config.toml
num_hidden_layers = 8
hidden_size = 768
num_attention_heads = 6
num_key_value_heads = 6
head_dim = 128
intermediate_size = 3072
vocab_size = 8192
hidden_act = "tanh_gelu"
norm = "layernorm"
norm_place = "pre"
norm_eps = 1e-05
positions = "learned"
qk_norm = true
attn_scale = 0.0884
bias = "all"
tie_word_embeddings = true
parallel_block = false
init = "normal"
init_std_qkv = 0.0172
init_std_o = 0.0043
init_std_up = 0.0172
init_std_down = 0.0043
optimizer = "muon_variant"
learning_rate = 0.0109
lr_mult_qkv = 0.7
lr_mult_o = 2.0
beta1 = 0.95
lr_head = 0.00633
warmup_steps = 0
schedule = "wsd"
decay_fraction = 0.946
decay_shape = "linear"
final_lr_fraction = 0.1
batch_tokens = 131072
max_seq_len = 384
doc_mask = true
z_loss = 1e-05
train_tokens = 967400000
max_steps = 7381
dataset = "wikipedia_en"
MLP neurons of a small language model. Each row is named by its layer, matrix (up: input weights) and neuron, and shows model dimensions 512-767. Each number is 500 + 40 x the weight over its row's rms, rounded and kept within 0 to 999. Numbers have three digits each.
A block is one neuron, or neurons of one layer that tend to fire together. After each block is what it responds to, as a language model described it from the Wikipedia text at the highest values.

L3.up323:397485570448453462575507482499515498521525477495470486484572537501473582503546584527510534604546468475513504441534563512537591528506527506510577536483525476463577483557525468493488490488521435432519452562541493468447501464513493532489503526572559501446457514462539556482513556474515500426482419524531512545468496459500527484505532537465475477492458544489547493518524524476461507476540472539523460519436454526506552543505485496455474469539586472470516440525442457473521520444506487452502452480471566600489498495583514542487523520527511517474568518548478563503541492547509466582402513488461482577426553530468537481481528513538494461528459466517537492503526508472586433488489484480506471449492520503469445513518499534485465489522455528485510468512465373504492529455537522
L3.up861:450463462502532477490500483488530603482521524489464491524500413581498568488514468496534504403536435516431587564512494529459545490468462455472499465452579482497503519486503427498451418475537461517389513491457555471496522491526483549540504465427529589513573440503457483565550560483495557464500497477451501476549525494492494488508537502562455508487562507489491499491582498510536474513542529497539524503441475501546549520549501524512446494524559556503444514415493510421510441499536447461515442472484566543561453564474468460498502521488562544512468524497490515504458488492449506554439493574540476504489498399481544475466499448537475352520535500533573501443555533480558485503463462484486465557490460596502466493481442522435546476518579524557465539453536476509489487535457489
L3.up2254:508480524469532475485546449517569473543594561509491474491496499526486463438505495491518494508519496497474476499445524458420500498501468472553464556478524496531503460506482437510474489474575495543555441485452536557515537510510493475562480559589507500494505437565486544573472448468513534481485454475466473511491578473517447527497453492463431587547552470476535452541427558457483441540505533610529539498494503532506508456518454424436546481521512418434508458535521519476573499465497469466526500506435508514528397497459562434505418498451456434494584490499482452532520468569534527491529514525490515574460509419510562441514583525579530488481536442550532467485575522543545511571490421509561459510472493549517451460530534460496504481515482562526501526559534473544513449507485477
L3.up3023:486590487446456452510565450493514543491535562492517528481446491496494524554513450474568525498505461465573557554547519456526522448501459559454526453486505463454523484509549466534487467524527539565446517521553488482545559482476470454518510440512546548545529516500455493521512479488520534488450494526498578493515546459450516454476581503533465504485534478548552483481539499474489468500527519549516424518480458555490534458525564540537506543471518469468503542565527555433469560492458441470483496491483495525522547544469436471537519588569579483497496471446540562505479466508587516478516503510532537607478517528475538497468600451526467504445484511525586441471523491463464490576500562445466504542459502572466512413503470462492476526491500622476468504484487413492483546524480490
Final suffix pieces that complete abstract or process nouns, often after "the" and before "of", such as remov-al, separ-ation, dest-ruction, inflamm-ation.

L4.up828:536522477469593526502474481452449527522485508511472453535550534479494549484397578556518543481491469512523443475398492560437517478471524467512463504548500531505440481444525504537466473441527491430491415518576540464443464528546502556531463357523515550444478538450456555490517530591498515494517508540411522484509473423532514486508532541440472506481493440506457507517526513514536525457468461447454502588466428517504482546500443481530414539491446495500542477474493502523493507532490480514463583461514511516547534541530498549498527496534454452512493543514504544493479524486586435555534572531501386478414414466512449479450486587537502509517499523553400503519429503448585516543489481486525504466508578433490499454582513489498519496428446471528616550494516444533447521519506486
Pipe separators, spaces and digits deep inside rows of numeric wiki tables, such as sports stats, election votes and climate data, often near the final column.

L3.up901:478484495499525545461494545499461468534540581540463520500578467468472523531473486568509499515472405508531427469511492461577565493472531482494485495485509574447490480555480518581554461384495431453553485523470550470531545552530425532574549453542535483468503475506508562516509384483465502467525511482408490495468472422487438549524550570477461550587490455500483509404534528527518522540523471501530455511495469485523438482498537419490571511506461504528449483544544465493487558473535481466510550517548533487477504536577516534488542501465532459500498455554513529546511494454546440499419463489483460511493459472445537424509567516526503534537463474489435446474549533527481484507551461485576541463414531534472456492526538445473507504557567476468432539488450545557472472555488421
L3.up1287:465503514493646474476540566466508440510537466486554491530508541464444428558451514530482544517553492469484559470391473552498537506531474483491539457493525535496512513491522501536568485463482574458537542449525550496526452520476505582491490456435546519549525519493539530545514571505465506413435478519493529463536605438525577560467563514509453516478492497476466571412496476503535520529521471499516399465394576543519497555447552455507507513500450462496506486488500500475420553545556542492446513493538466487567583468493530546548529482459428518514524444479494496507443511451540562478561469500477467460463457460499467440426462477494470508512560539497451390521460524451473523545500507594519495436533463515473597483446495460549515509449440571483451542547460479491469430498477504
L3.up2226:519478498472503432497560505515469492541515506520572489490463507469480430528498524549487497496513462515511482488500479510480505536522482476509470471517506540454520428480514544497557579434508506445522429571543420496509499427384479564446531536488426507535516501490559461523511500499461516376498508561489436448515471468469474494482494472527460509507541495531532517442501447477501516506472542474559463440461478531492469584510468566512478501425573451488513405531544473508479456532511489508538508534543516501572607519555536461479509461506506495502536456503506484541524515470457496543477508416464488482501473468499525494496462512581551487500514459566461493555488474427470513467600491477518493521460498496442504453487537512490483478492505482455483534507494536523512442448517453
L3.up2237:503498486497543433495480477458523470530549405484494511492510467517483511543510480534552487490438461486573402534485539502456491464495558542449508474502538467557527463453568467440544549465525531473530466481480520476498480500528519430540503413494568566512472484455536495447463521434438423476437401540463517494479567445559526548547481590501505480522481566458582541537503465557468526543488523519612443520465507502545528481513470436454494450446477532480505445466531506535490473549521426493454474558517503435510570458519546440496477486478505488487583569541531507521413539541500454456510468493523494472508481430536508579441477469510466426494458500525437455524511546461528561509476557482491542421507500508462499506461530524440496441465491468454505558503481452472556462465481520
Pipe separators and spaces between numeric cells in wiki tables of sports stats and election results, usually right after a number, e.g. 2 | 0, 15 | 11 | 26.

L2.up147:514507501506582463407492510524527503512557514478486570487487513541491570500513540445435502465461563462503477476533517465495477518493461526519505470509493541471526515478448502505427558490479524478479538572511556518481501526509483475413438505473533574473521559560487466489468486489442565445490491515546543497506568492463467497494458498450532579533462496461544555519537578493520457484519520527503447523424472517493489369499556480488440478432531545526488493576438476526557463514491447527477458443445479483489581515490499482475520544484428482521507520432512503557505487505524430501472439531426484511445523473552546430529510493453486460480519523490482437473525526473510484515547474479557514557469463454530595481520508436503582498513525481488455510493502545528512507538522456
L2.up249:459452504510504507463565476548528506519517472553479462490427437496493416476479505487513468516599458468456475398494511537456486477515424521522505511502567545476448507552460509448543561544511553572522499538441505470551490521433585456433470462457508531487450448537512444501521562439548520544470524506489512524532454512501458509564461492493528510530537467568500590513459528508474467538463461498582537465479544541543523562489497511537484456462466460494541490457475503451524569497431532497458458494470498536451453481451528519430492473537546517439522431422498491496520552589437494551501492515572458490559551523570526492446574510496400490487530562517503502532481452515440470468451500506494518507518460463514531532512507577558501518581479502539532472479560513477474510485420494
L2.up619:476547476487464495546575537471529520545575529510506536528461492497472475497533492491562496472521606406462469499549518462507479490515548457552485503512507549510444494552469483530509575521535483606531539529509504521505507504474509488497466503485484466505489591490571487569573501494455476453463538499500470558515464390454539528543497483521528524517441529436531437485514521447537505495528534546454438491536460438456492502466528460528452468446470539537563438481522438512579394497534465547469461549473459474484547463508539497507485469550539467459460553547572462597490433506460516480450489469529500512528494519492433530458529517491546511491520548475459499513510521483572547496547534434481519573520528445526520472504433542491456542527483531484493508537437481443422503448542471
L2.up652:436464516421459448585525505552554439494537533477526511476476494549494487525493445501505397433526484489502457459483535483497485527521504524464488533464548498515532484566506488471527519513535459519485434486446560426498501491477441510547513497486482500531492480430546507551572437494445525531474453534462484493525464515408485421503496482506492520448556539493498512490455514549459504474541498513508501457501561547504496474545433605479507530440536490465448432475524524428598529526484449488476474427490548536516477452538492451470486521411486544466425504565539463499456472505585548475475513476519422495540502536577505440457538519500503444569510531500445512490528470529587501511468514438491457517476514530499451470576530478546508525482501535598484539444509524495505563468562541
L2.up654:520452531493471450474530496516528562488518450476563520494508475515450505464509411462504468505497443516504543454515521515510543499495456517464470544545508524516480538459638470464488452568556502464465536502513572444455527482521500487515521409478452581557576454488609484454460541534533471480429381464510501497519576510480542541454451518467455462524481475511523470501533567554555462539580482493457466512453538533412455512488550491442485491484477529559500550542445438506479514498497460527497467439514500541427526476466522528590487445527474503513472518583502485531541544458568529516489467481602456458561469468488475495542484541524467444514457471539417512487551417453442512473457508522517472555494510485477504506507556482437564450532477481559443495500519563457462482461534511
L2.up840:471575516478474499463556518535479489529474475459443536499430541494477511510601470469454480468499470522453498504470467528453506481488464503552533512504522500479516423551519489536536534461524509543450469520495561508552558552517442505475481485512489563569523515528542592560544487437501466536462487445514494530514457503497401532575454523553505517490482517550458520496478513497470427524470518471478466408496463478477486414495449448505447379495478482521527498565480555472514552532437497542453428463536506437507541547514463469483551486464487570545473569543541448465543481489579540593475549505524490412501516452514493406553450509473589422459512453477531543484553503447476463503488552435477507463494439513588549512516531464448472489523450518518433477506517540512463530458458553
L2.up877:473510484484526444508525491503541513427530521436510524504432487505465479449512525509533508506550545507497512614457532564502474486446528500472486475527546550550518485493555499524465517491580543571394539487521430466522487546478417500458495514519531484558470456497586540551507578548571483466479502501511458509453535549495481505457475530546475543508461493473469545458458544496563454483521559450465484539430421497489440485540508500421517454543520526497491527506583506497533460525471461472497448443559484430486512500554507482493569479512434523457524522556485530523533493455506488567459543497459524486553634465488528561497537531508514477537477489516500459502513511513503483448522575510491465478587441452514490498474543482540531470518529495548537523571528434526528588466555518
L2.up1024:406575536505487527481513486520604493506456540519500516489479404444544456486531433523531551484480535479467445543506535472540555510482497492488441484430488530542507475455563550488530478573604472477409517484494503493597554494488495451454483444472484483545398545581500523473481480510430470438529556468415495499510494481519461544465477572552472475452453531534503526483503563500407463485473507485462526563519451422554402488497577487463517475490455472514497626571562459508484495564523465505394501513507596533488502513429514529566483511536525538539498518459501472511518491575502517495471481454495460534471450555456484368498511448441567461454525549522609512579528551518508585484515489552463536515546564444503495410419554490438518477536468479490508601528442497552402564528506506
L2.up1041:438479491541470499472546503488478526510572534448568519501466489526506557509490497478490513490522493395508496456497559528516501481495542496528545486522479524454491460511579504462478494500487500565604457497488494497507473568506459468507484442523551463521514556497540478568489448425472510504504478465429527568613509446511503490573510455503549489433504526465540482501511516474454531484475485552494458480479496467505525542413492486564444558524483434490475565482527494493590462530534480542500515523495489513502558427510523447504573462522534440481469505524545497584543424465450566437445572482533483538506519536531481489545506521520520513522533551441447511493537574498536514510445524511421498526576423440468522513430519512573502551510526600466495515520525456509510497510500425
L2.up1239:380486512485522505529556502466511581419508500517537633424463550492497525542529489463489519493486454453477459490490521560458568444479476507547507458457546522438603488535485503517513479457471497559459575545526576525520521494465494527412493432467515454550460438594446477489557471478472480494444496562484421559507510487447477545523478481461569515497548479508539516511457595554487506473508512433522498553487451433535405538501473557462538496497542511573506512445504494549419461525514428506455433469495559508515486489518493474452425523468532516449421472510556466527467483443469424524446526495496564514455486512454474522600517524457508395537518511452536540484535511508494488470494495524459484548506455468460514499516499535473530536598507584426548460517494549520507506464506504
L2.up1727:476483496454460422501555505505497533522477533464496519461529468516502536458567469510524544445541476531493477529495466503521490493435518422453476507443472500485464452517519440494501426494568456482476556490512573515490503507462464440493538470370503570504575437526580537475454497463501493450443437579525453568569478501514508528430561511508456446501462507493502541513525502540547497429594435490485540480485477496513499551469493477477430456497522483587463464501475517399537494497519522420486478512516533504595439484527397505482505449475482452506429535512477464538504486532486531500502489457508451530506490470471550436470561493463446436510519487486464493436520511493541466522475427459440487480514491553479533551405478518464524532485515528533467577466478471475470514446556487
L2.up1746:490535463508511469440532464491503507520456430531474520471517515488484569494526441482455499489559443511484596424498477556481489427507610422596526534488500407499576432492535505504580500531478490528402460467416537596481504523497482472452553416466541515456491543576476515480511483455466503511487536476456485509533542489451492461437496481583491514486543469527517563443399519448481482534504513556504535561537534446555493473561533474482541502463488443527514483453452517482457451542509486541437536505532527416466463540450535462506514539552508537510520545510424541540570487434471457515509469469549439455524504467512419527525510479498545492508510484472472513538478479560566518497538468470518584522446507522512496544501518502552499516477502495573431493462579451497475508548531529
L2.up2445:478479491502491473553429497466461546542456500523471554444555523463492472455477553516507489550498490442465531470529498505528506430497608476482475522471483531441520511567556537551539433549526512444472553477489488458549578555551550450483580488443440516571594488523482481444468490468502518442485456585510531365513535454472481468443542528573434484526520518453504459530485523495493486569575473528477480438574459491479462507512544567480488515468495491459506545509532560448536495485511468552465530469467460496494433503493497557516576540422507570504446461502465420549478477546581510520513450540601534486495486516490534530455439486458515403515524488507502521439559461486559484455445524459493508472474526532535433486451473589441558489502533457541417567535450442520513553516494446
L2.up2800:531458434522477475490538417515454563536503572524436550466554482475519511528579540454529516476544481546493468471457495562536529467482554443494505542578473512539545521518488448512546489475542522454432490514441524539556489557539467525509513552504541460505521536485490503617566497548558519486486541449556506515530465584460573517579515515546528526491528505476520559514508453469518495444514472442497414498496472543548517548508484535525539482485449514451471521533532512499503475478451456538480484521555430588524520468459529460447434484532495508541460475589599489515544521493574533456435515489394424464524553420482423493576464472480516469539561520477472556544488592509528460438537536476473503475480506490453518490459461523505427472446510474557489529470531449517495510522463533
L2.up2803:474498498460411479597550495459425485494489531537510498471517489545493536395558442523483461489542485472466570504491525440542434458448515496478478477525546517438542506528486443510521458462475501507477457530497539504534428527485551488477480437464456553490576502503498512527430457503437530501453502572496566483548489502493508458487538518466490525501529529529505477512500548609496457481515520517537430507485459500456573479560546520483492462499515539460460589434556534425552475455505532447420525487515575478538488469585455450488528560532572573446460510511495572510491489531511549527468493500525509523586525421546565460574522422535466430484486610458520487469513509499507437523427517568452462514479441560438498457446552492486574539468536420545475497527513514517520498462482513
L2.up2998:501563546507462509557502523532529572447499481538509525486458524480516440540493471492484448485558509463480493489520507439507502569473469435480472461449453538456519456533464513453517497426480495564588503566492540451495454508524474512485481438532449551504509538501552425518474542452511467501402437531514463530493538502428519514545592584438501442442508558520503468505473496413551452482557548571440453470549494506525448489518519474514489540493529517570444575514565466457502460455452485481403490520546558450515534503479392471509501512479499518539437468496477571509574512502461488530490534493468562547461562502526487528495548530495478507485493482524510458500523528499477514487446436543504593447502505482467483466463416466507512523520482489531433478535540545537474494515553550
Suffix pieces that finish abstract nouns, such as -ion, -ation, -ity, -ment, plus whole abstract nouns like position, period, name, usually followed by "of" or punctuation.

L2.up3:502492552469520528495434461606535448562488551520519519477534505538481439485545464500454504478506456523506473487545432523541534485537488481439536556498481482459470516459493465512474547468506478546492532427476446497538551499448511567464509489511449431437558449539562559477488491412453514485500570520503502513471515528530475452495444487475499550612447373479499528453371526557438472503466497563467477439571485521484515534528529499397463430505550444556506516463527516501487470571507558500484525534465517548504518487493525429485517381439521508484529461477485445527438503496534475478488496544472455475519472572484514460494427503467462586533530510482464504495475543544529517544469469503538460530499457480510455497533547530454530538502467525492546526396530511488543457501476556
L2.up63:525527508516523386456500472394450525558454482470522473495526555459502463556485545554517479503526495493545465521527530480507512541445516506471512461474428445517535460444539385457540548531517506512543564480461475473575503494500556570530510522467534481498482519526475456470473466548479516532467492512538512465497445549450533536464492468524428464475511419470461485523491467547513442501499553483437468493447550480454559500530563462467494483468524467523522508590506487516459501523428508477541518492525453501547547431505494461469471508498465475400512456554476441525508518501477496556466475568445416481460493467502476469490523484530512551415516439475509451496478516528494489530444482525442407454484519480495442531510466529554484448500562501551481522481494516490488487453551434
L2.up358:469483567507554518544498536528480442519485512524532495551468450402482515490503453505541451429503528503523531450517518545408565510545577548526426516431512527444557463538397538541482453520436466516447524454480549464449494489469486532536540529498415465471496449526539535557536513474488478560485449459544527495495538512505547492484559514495493532502447448505470517511510538549562526511436435518549437490528561477502524543517523484495498470469562503595547481476429556471460526508526457525447544489494419504501474553546602551418570495505416531548509485479452523465511446526510511479506524447460440450475556455503538475559481489515484438551502436525453546417508485458455502487476494513431456451520423453483485527435549471497533495463526440575444505527547496428547464535476464
L2.up599:520588480502474531461465572488495470471507436521544544514445499495445511469493545534439492495477492533529454520491523462449462489457521471456490500550491539540446479547477529462449496452464529538498504492502512519493495490486455476529482492522503533522533468509460503509498494537441495501481455517554479485472592516556452523510483574446490472567530480502574491505546515489479492475531470497509477432501406509466508483537414454545471508433553448522523456458549504510493510468427504496492530591479592457436476438534489479499461558498512474539451501478501479500534516414429482531551464618549505559534435569558537517512485448511410574551515454479546428535509474522514470492631471468502472480486512456441467530559427470503532470498508485487465512533513574554455509508404546
L2.up698:451517539486487493546457508517535517430480479483557489536461470495572502547446502560526508524506472525410529447544451492483432529537488432522503491529522517565464447545515484525464475523464540466490522448524495427514466502615574543479516483579528495483547485502512558483503581498467496448484554519561450416465546519478517524489488515498466474526572465444491544454514562555570533468497507530453498473498489521568504476549505414537449567477410557533505495526494503564451525492504427495411527439498567524515516534455501529553450497488465540543504499467501439503485512429527531515577512505444492443488512444595466559458505443580496513420457495472477528500478532545536541550464506538478456421533426491459468491537482583450506490539501464541462556476504529539481570490472480
L2.up749:514476528515446513492456528426502426456475482579529523592541539400522497519521524503483505502462543412478475441462461546508537582580550461448529519490511502501460481551436455403512457447469589426509464562496545469489519510497517517498498579523426493481539448463540437554553469446431487527560492463526469505546551511423502512493509481482447466533483508551507473491457499499521535523526436452511484558496555494506459493487504476508523496522462478483484510514455486497452509437425532551522476465491429507453530505553498524496472483527457509462481534512467516541533494488528451499504505522523491484533477448506479513469469453565552424510555463510437502431544457505482472485535465426554493484447494538457526473511477521469523515568503398508513489546501493517539416524489542
L2.up1004:517496463492491498492450542471485484495443536497515533511544523503540477468503537464573498482491545501524453540572555480429491525463487493431539489527585548513496401491528410577561538416547454443495558588582552518585504455498530569454515518452459540554462538505451510507483441452462507413513475511512593452477507570509479553540425600542503476490523433536531471458493472470554510432459532497493485519572463542540536511488451506503463502483459487605535524528501564542536549516491461530476515501484510492525492601429487458468455471541531547586439455501459538499447446495449440436455524520511380493464475505457545516536525519411444553485481503457441532534473431424526504540475529495471442487549482479444468445501486555537452458436567458510477460507470435523533497484504506
L2.up1054:445499485425494412450466519552538554541514523484510486432493415501547582545537443460540426477430481474541426562461500520514562481507505481534521479505453530489599411479525576525532470516485510523567534592539431492530535488546548515484480520548524487540475528496542526444496453463517440611487464486370470471475535591503442533493587491484510472525525509500492524498518526451438514458592524443516478437506517455475487553497539476533459556480564474491514484468516563496520469488555466472440497464551476478440452492463509522471496447509494507521534488403512543485500560458501465558501494514495437477477548488486500469462497482465481512491523475481531466511494470484522442578408480512476448495459500499416537516508493521458520455442542506498504532484551505470529505466467472
L2.up1287:425503486512492451534500431532491515560488534520565484505514555471523508440540456544498534529493526508480467449575495483508551502469472471481529522501514513552499497493554460475507538504466501431566536500529500462465476507521459587480423537465522456492504504540507449532493478480600508524527450465482500508449522462540471584561529456610525511559506504429451497550495548473474454458552588516513512457506474521521511541523466543503508464462484544473519459527423551478429468573513444513521490513495468532538465483489571532468420482465478481559541432488514513523490498485474555428489520463543516534451533523510477458495479457471526593495500456513628497494550539464496540444469466462501475472438481484482485435504500604529444430573506476523520524571510528505507518429470441
L2.up2098:568521491471564480532467495529534417542499525504484515609450527497517536471456470573548514586502465457507580442510492491463443522508462466533515518475508532479456459524506452562514593508593521475475471479555578477527472478502491559523477526443501447543532493455467511537482520498547558524542419509479517441539460417501452536497399474479521466459524437505521467446479574611500551546430416450500482465497451507477451446472530559466548498546569516502519483510522502501489475524443505583436514414444430480577528506496506573502510529509482538516542489548468545542474537513497473466443457505536453444500484548495436522433491426517465557476504469494508506471432561473466541536510530425445497413462450578467516531438529455519429559491531466443496498555496513509543447514562454
L2.up2147:561525520532518519443488541511489501520495535550503547536476425472454451465490451577496486529499432479501491444513527499572490435588496525484508514498494408428475495488507433484415573559513539517487494520501531495526541527455485465436505546475505505583488489489487537507481489431538469456499438478501510513521515470520518524502507528535452515479496487473542589452534525554491529461548505564494517482473571517530468552485553475409488486470528528528454568520559473486576457549501559510526508512505424551530441518475515526455534505507514394469512485492513461439603494514512480509481468507539467496518518552502493464513499510485499521415496477475500476596544542481488526481441525410580566487494479516492437479473497522532514479537540503500514492487496488559543517511447518
L2.up2269:504432412508583534466549522478514465503484501483546453489494427433476453485528472477466520490554437495475474537517455479551520468522537449493536488501484437477540458475526527548420471545528438492618534500473467473506426498511466452493470409487527433598519481521527434420555497477503523519493494477522466506444547491434530529554478491513453511455480478484496527479563569538535429570568501507459465503481533528506376520538468497526499494491510460503555565522481524462513579451536442483506471530527428550512485462457533503502499524525502537422565525436561515450505518482493485507480463530522431502488519481512541462583538517447510503477508488425478504596529518452532464466457478482518580469480464537478474536570531531446469487542601578510433472480534493504530509500518466
L2.up2340:528486468516503532520517556504521526470441430543475444480566461441523606454481528507487498500459460465509538499459569526523538450542501458460540465559515505524472414531521469522481473515473575523519564474533594532499550488553509538451523486452540539574564462557476529519516487573465515520449454619497494437465488550471425519479512570431442486548494485467513530552469535486597536459500561467541546464508493507529506548548533524490473487508519452488445501574410555413506460501480430476483450466463531449447510546530479541488481465513447520502446512421541466540468476509534522514503391550448466483497492493511411482479503554538444591574488527500513440497537576439480572530545534505543517468481448523528495420519521452520526470474580490488502535534517493537500493512502503
L2.up2473:469483508532389520510502498522523504489500554568550480560485560472457523506502485459536555492508481492470507524483455544555590492500476485525514458523454540514542493506503507520551482474515465467482533503510548475542474538472504463511544495489500524434539498479431430479524498466442499534529522506397499484586516583486511596519552507504563500523465533510522402496524562530496477495501446453532471480472522566568517554513569458504414552420476575488441510507553543495501531547455508518471501517514433577529547531475506511461496526415494535510484469497579443555453562481534525569502504561463551429475508511531466443568487472460433504535504459520555501458476511486582532496546513464574531447499531485435502416467514534521506505459511540504561551532453475545509455484459528
L2.up2596:464515454516473544480533512556531559491470448495512507514414518430542492506481502546488480540469451464477451503500474465494573495435516509466513490551488575535492479519414551546444435504532514446496528522490484503458519470440549523573545524530477478422439491524472581490510516477487522540497552554543511525564620509569473545488492499465500449478526551501573445518515420507520555546491514510406455536454520547530480504528519463528451512476514468441491562465528526546425464520488527476485513500468392486487532529490407530510477485476526564504533496518490500419497518506471540542535453533512531479484560501451435467549550463459539461546555486441417469417499489470567496476482557426515524474479510554449511468515502538495471518528450514459515584486457511531486477543525373
L2.up2864:488434505552530471481450517477477467497473550560481559429534499580529461507496494487514483569506479509492536441535470504524523417457537497492526527555547532496509488522507533487546508525532483543481494491500433461540540463515590573470545454520478428491526480464541555534448473539505436504465436479485475477494466463516547574486471501518423544469491467516601487481480496571403462454534518450512455570484458526503499598515517522526494496446513422551520500528581544474461495560425461421544461456512443491488531520504526616405551492461500446419452471486498454449485506469499464468442561521482407531495455495544448461472448502475500511483533523506501425495568444449530468487538543504532454440397457395507505475509515534518508502483484542499491514546463484489479509564472496
Pipe separators between cells in Wikipedia tables, mostly after short numeric or abbreviated cells such as GP | G |, W | T |, %, also slashes or colons.

L4.up2707:489578551589557466509545487509534483539450436513456474516506463522560513505578434441553435475595417535435495500501530546492544512504469469446445502503476492502499461494458453523500481510528554505476514460520486500497504544478433563530551430435596535588548508475533486481502514558515567487548472515525433511550489515501558534490560508467525522511522578495511488485520511482438483484564510548428465531421405543425489501557507512400487516460529501546508548532556484416499483501465461496495494478494535488481398526531430553499574544479570510481481508500451562495527455557548484483519504536564453513502500482511487484527501478545503464469574535470474481525503487505564418529536527410459505459482487561453494498435457524490496503484550575522435518417487474539538570488509437
Final piece of an abstract or relational noun, often a suffix like -ation, -ments or -ity, just before "of", "to" or a comma, as in require-ments, prepar-ations, att-itude, Release date.